Part of a small language model's weights: LayerNorm before each block, rotary positions.
MLP neurons of a small language model. Each row is named by its layer, matrix (up: input weights) and neuron, and shows model dimensions 48-239. Each number is 500 + 50 x the weight over its row's rms, rounded and kept within 0 to 999. Numbers have three digits each.
Before each neuron's rows, "fires in" lists the words (lower case) most often at its 100 highest values on Wikipedia text that the model never trained on.

fires in: "and", "2", "azerbaijan", "credited", "classified"
L4.up1074:485443520475471444492434435456548524518502540421513475478486551488607513506478340473588509470476472505448533430532494459490485475483400458520499516465538586492471621479455512500356484619500567527520479447490553538525516493501503458523457506514559528503491478430533509469450444513461535573522491491571536482443483565487501474560478469566506554465395470492521540484432418393521562455621477482514510478500497456604502467432563492585517617532577465568570452532517551533486501533470511488450519544444533518445437441491562690420502585516599503423516440470589521394546620461480531457

fires in: "a"
L6.up235:421548521564434531528496537567498485533434510568522465410575447535383462535475532433441490511535472469493448497465509498528506599452469473452535520549514492542487389517480533523425590497418471475478567472511451560436435463538665525496452486566466524452511377501529518458470456482493553527456515527562443433479545514532513521498456473434503425529559545580528444550505555409421533627486415492550520559453527506477433539543544606442491504518450481529549463457530521535408520593544598544517534443600522483583460534532545519431485465517522499534379404492605545493532517520597562506

fires in: "of", "van"
L2.up574:537560488504487454486458514466574497443522454545494473564511416564430582531420496610462686420495563516536565517567505573510563566641592401495539527536475524507498526545417490492443522529470441460470491435520443499512438462448512519499522458532483658540534492437566425457507481506458590459483470484474595476495556561482489436497529502494523523477466520497477471502447536481502456549475523464480501440591410375450472468574492480553550484514550574520452517501502486430496490500453501465483510503634469580485486505556551440499441554567519469482484464428598482523525522493489468486

fires in: "a"
L6.up462:498534437441389488474494473528468420498541338461557488483527380494439523557529499453542423533453482527440436409506499517519463517479502468491458483535490513564449443509530465507440528553452508501504496536494552525475462434463570428488481481541432556547599452509461406522437589418523473505405493458550485531568523583459500544554552486495534463536519519488592508347519479503404503509513510496472419481520539498540409548494451496542552526583529446553580460538563548523520573524493484495547526490408484439571510502423536523546548484510569545483402528457476437452548577530621488477

fires in: "that", "which", "of", "because", "following"
L6.up153:505628501497512479523479525546473553504503441502525407428421548475505546521483484554483648493558564549493598521480561461481493513549530433427525568484523473484423492626488408496527475438464485562556492484508511542518568492559566431429428457471455509509533569596385451426557549536477496418523473535448517480501446531514498532510491466420497453536399454482563452529506388509554494485498522435583447462490497558464504319442636531468450603490428501587494462474555478424565434458432521504485471448576502526527502453522472527483539502512463515569377512479557532507432558485473545422

fires in: "of", "matsushita", "stadium", "shrikhande"
L2.up480:462521391464473462497520524423457511523525522524505527415522461531441566440583413520538548527555580548517539563520526535550572520453556492537484452452474535516449545529429465493533506466504515464522486551495500465484490567433430546521431524517445473544425400442535431450473477528457452528534456521387556518517498452511474537480466398488486443487512563505567489536481514461490526565605450496461472597440466402507538483599483602522579559507508436551505509408500548488571477480494608481510515446524477546521457521440458472530522552481435530534505537499450467546546649493500538413

fires in: "between", "both", "croatia"
L2.up281:495507526489571472524564479419467528592532453576494429514516587500521589520557422434516462486481570577527528496526578469552436543447443479521519549513589549451477402496539486537550443504519568507415437575464414480473485466521470611583472412408422570435490518509467498556541539552527443540501528469513482544497498560512402609546470446403493541484512428473495542477501519452470506561423529545473507461457469509562495547454632559453510531516535530500454516509471538509421470540395455497495496451419534497527534492419418440489503515504489543465460446520459554544539455512496502484

fires in: "in", "to"
L6.up1045:458503475499514576513559426457545490455439501483438463531508520481467549538473448468525462509509460406444546414501585544443463578468461532522463438519481500498480533500507562541471484542417579469431440553518510555608356558550529492442484515505465635546529449499479432469514513486577535521563511468529466556455476477566542588546496525547526435466454410569493502473503470534474441471498512508590517545533532541650569545535562503477465487496504568535492392491557480516459549463543428491549521469510534632423526487589573596504430462435589519551519493525582497517463516497535559516

fires in: "this", "following", "same", "that", "guitar"
L2.up756:537379477498611462514458530522519581498443458494410468497477491505594494580441457469533438538467591435473495564447507450544533451452552459497516440489479504394533551506536587517459450555464520567516498495445562450480502442524482482454522613476559480524484558558414571493481518459420517520444506511377566575523457489494490495482479519437483473473484522487459450480585467597463440483596499506559512516513560501450384350544532425496575526538474477394516496598511467405530513479491473524517438559515546570547598447509570573544488627480550561506514526589454482502536525446519470525

fires in: "that", "this", "these", "after", "next", "such"
L6.up558:511480442471446521477517471492405559445503513591490413474502495509527483538489580508502559606437406471449481489463546472519466469545531506553533544553461567516466528519514561615383549471518542472511623544492595405524607538548434532362487584512478565446454502540383515467515491475572486573550524482531441500527464486468523497371476519434549524490421506528547471472506511440520475492503472424437455525519536518516512511536377409428562473499478497468469558510495506510465497397516484548641517508553554521485489453359568467592528564532496512490508522523498512523614536394523562443

fires in: "had", "has", "have", "having"
L6.up170:530516517455513576418506470560511494419446573534576408508573475589461487506499456507398505552595416413441534516481471597456557582509499532535496470545475466555463490488457502445509522497433429512435493573524484470535588451506510560540519485586485473511547481528542600521501460453549461479474548490480507474418508453460454590505514551486427429449555510508451442543482552506484484514542496459414529489499513509478329502498445592500485532532595495578462441492509426362532526524496547482520486503530488495466431503428463414519424513482589514558499559535497545590490603457503368555

fires in: "as", "a", "more", "very", "and", "york"
L6.up841:497479509560519550434444476486516503513516523642515391523445511545489498480341542511485490474462539514518511518531428508582522539500523504481574439591538444521446391373527547535521544435427531428395446506447495436429523453436497522491410523453496502540519524511564518545441470515514480419550567454496577442487503480473419536503444403418475438557493461492551552474454465496463606516562495456537528488536565560566520570480551558544530533512396422536523470500532498380471520533574448432549474443428435537475490546467514504441514507518490510504547490413567488574514645527539460459

fires in: "azerbaijani", "azerbaijan", "manager"
L2.up431:501491537513439423517523522457521544507487487450429454470449517443466563533427520499541615518445504401600463507489478559508542470507491571580519490425565591426514493514454494514491471534481529470508448531462529492516504538495483444436460522512586556548398440418523478547412420514533521526486495411496524510539468404402539514494472427504487545590493541499522510547486466534522546551519518495548562528575551419445465513462534454507413485535496432505555450620613460426581504498649495518576523453570494521464535402576539581431536466498484435564521545562542444513475563475498584487

fires in: "et", "la", "van", "eight", "da"
L2.up196:494542435503493498523496572554446592483602549519531450513479515526559469488447480473463484518525475447557613445478530444420549565449527500541531531505343602512379514514497523482499506469476413414558563504488508489421557445477553460538436491474440565411471559531500456477586476509524504572492455585486391446386479523537586477480494579557530513520541510503550482369548547487509517508436532477505491462567520502421507528506547516495522509465601569432489530535480486471476479434467468560450530521486445461585515492461466499492570472543469520595471562519587481496580456490380492495

fires in: "he", "she", "to", "they"
L4.up181:508471496512531499559574471580455505542483616474501489559543439492492492525429557444499500485494560508573497592544473499430497545618474510545495485489557511505456461504494420523491519505464488578443498557507472497563460531499505490437519476490453538515481536510542485517547499402541624509507496479528476527468456451457513447435451580502522407624474472479492515454461366565501464473477525473439498546559532489498522585457511502458480463454504413509575426493516546490555419490520564442397422456459497535535489470505456440569510458489615572552538481532479532493499517579487481515

fires in: "and"
L4.up597:434390490602411531450394456516428540508477599442548456473546436530510476470514537593558420392512528426506479423583469498472506459474460441459505429398421420445457525480541507492568484520506474472493401559475572497496527475490513490531444564490509531475462511454492496490530469493491540541476545592528545544474478535512455564456474474484495551434431470590583510489586436443529612451526483478425580534572536611480401528472567535519576476492487425525464554471494439417429480501585468543520449450409565476493453499566496539464451432558531461490625481443392374521479544576494457495

fires in: "to", "not", "i", "critics", "also", "would"
L6.up1207:464547477534486598556517465625518512472468374478499345489590569464523440551471552514514507445537466529528517518502553471497506411570524430476523499516535573479427528485459472516502570591454463519576443506596548551552544547556401437503539473488449452486519591456562403585538516468491467456586464435543507574498429561498430526489548477485483504517533478510516512488534615529533416543462471522437498454442643480472480491502456450538485454523566537498617505539529483510548504524478464493518518468530508557458461476583444513550463387500523572512534556513452473508494450486529502508

fires in: "other", "of", "various", "both", "two", "multiple"
L2.up180:508468537490508483570542552470428463468503523477407414571694515477617615490552473545591493573556458542521515484495579537588566505487589519463537497498491563518538586611492520525551496485434504543482443486535540396519539490541533537515492584483558443517448524538481589432470514454501520502549562453427567546527580548536533434473410435393498455433573574532560495456647500482583481513435461538528472491432438477491524524512605490428510588442469513572545469479490549508427520571528466509540522508478515439557470433456477485538525561486515561581343553525511547495558571464490521536

fires in: "de", "under", "as", "takes"
L2.up565:546514481536420508422552489476671570454495562546507506545452520469474440450552435505569593525534521619579523551464523463490474540494604480482471501463454515572483574513489528464512552522518547535517526462565602600391496512327648512524506461432521608427503531486465534429530544533514524526521601492457472487501490519522487559479522502461535472499533551519536547551361539488434486560527490525496501539457546513554466510488499412516556470493499565474448575437465491493428539527447523433528491549493471588476490427444474495546441446457493470525437578432522492435514489456459473558

fires in: "he", "qatar", "oakland", "she", "non"
L2.up1214:514472522548503531542458520554522501487440493500463442459572446382511574522468558564411455504439479479504472505458512502530488436493517556541442498475412505395404428527496523522401484525533453594489531485488470494518461468418541458587509479605534580527560489472557568500512507543501586513500404574450499465473454531577512436533543523445534563461513498480527559537499409616510490551574520524587486549441527468490519414621495441544536528445510627516480494443522553395580545574631492448476464670506524578456468457443485484472482512499532454526414472462452590587463499511418526446

fires in: "not", "no", "t"
L6.up577:514536505453535479595408544505458501463552546518511435562498578480554496438431496479415545502552510443490522509374535479503450421495482477481512484422531518382496466496406442487435434447528439572538500361535599477485469494444527425403502415524477412443506409540505455498542529442478456438547504416548542512558397511546434538494582555552455555507452591503420613571474452498488518459526568429496525541411526506473485541479490493610512413484504587539430557513562510491570496468544518555472513538496507436511477563518467445471532506471483509517527575460448480548517510486493488529

fires in: "one", "a", "two", "an", "iii"
L6.up780:519424452490547442469430541524531438496413551529594533410444496534418505446525485529625473567385490530544490525476422492532424511396415480413509460475452527489449510464411508491491618455506504424464527530523464529502520551529455419524544476586505533540395474433456514494410537516451487564580424471426527461584532554485560527475499449658493499523542457537495423377436404482494519540480491527588477482506552506552411508418501487568507538514566570462516494544515428522477503522559430511557619462520498519526559477533508505573497540501474523476429566521449498540523574585475493556

fires in: "a", "also", "as", "and", "than"
L4.up845:452562506537575641392412553483448465543488581594526529534488447498435492500453475522528509578522554464534537553587502489450483526516541457531533447526542528474493502534357452566532498510421544463520531443520463507544657488441512423471557525553462570582447480494544491445532450557469565453440517387488546467508444505405386538466536503544533467516516582478448475533482581463478580520537481529508495527457462499572398469479480583454494490411593471513529498521500492493453520564494392543428475490479527493484462383608521438491479558600627576548467493421634547624507480573529524451

fires in: "a", "army", "lieutenant", "hockey"
L4.up285:492544439508528531415478561465471556479459506488417473483467462582489452531550427475485457546494446507524575545481475539455517542530505660471401442501461462587440449556532493514444556531482537577403517484437458559506562445513556516477433491582434443504535508496493594520503546432385485537431435414558548573598464556433559543451503506542517512497515470511535458550489437514467463519526534314422514451512509458589407584500514483401581454498481425449468514508528592465456483525441475532441536503473441541579478528458500522529533453471520420570518387450562441555601483469540413467

fires in: "has", "have", "had", "vice", "also", "previously"
L4.up1003:578444401507514528470498449513479614514500514547461417504530428507519456466544550477534526464517435435537526498590440477593481604483470511485446509561510566492477470485517499464444534465502478466504522530468531516546625521438573559501514515525464494509488529506543483586464472605517460391506490455555596501550451460454493564491413539533393527455486396502478511526420441688565465522506549480488413477424455444568595503534436525482512502336482461596488480540506491436502464545497530560454544493552558482485460498416536593501542533440558437546511430512561490485542486579496448518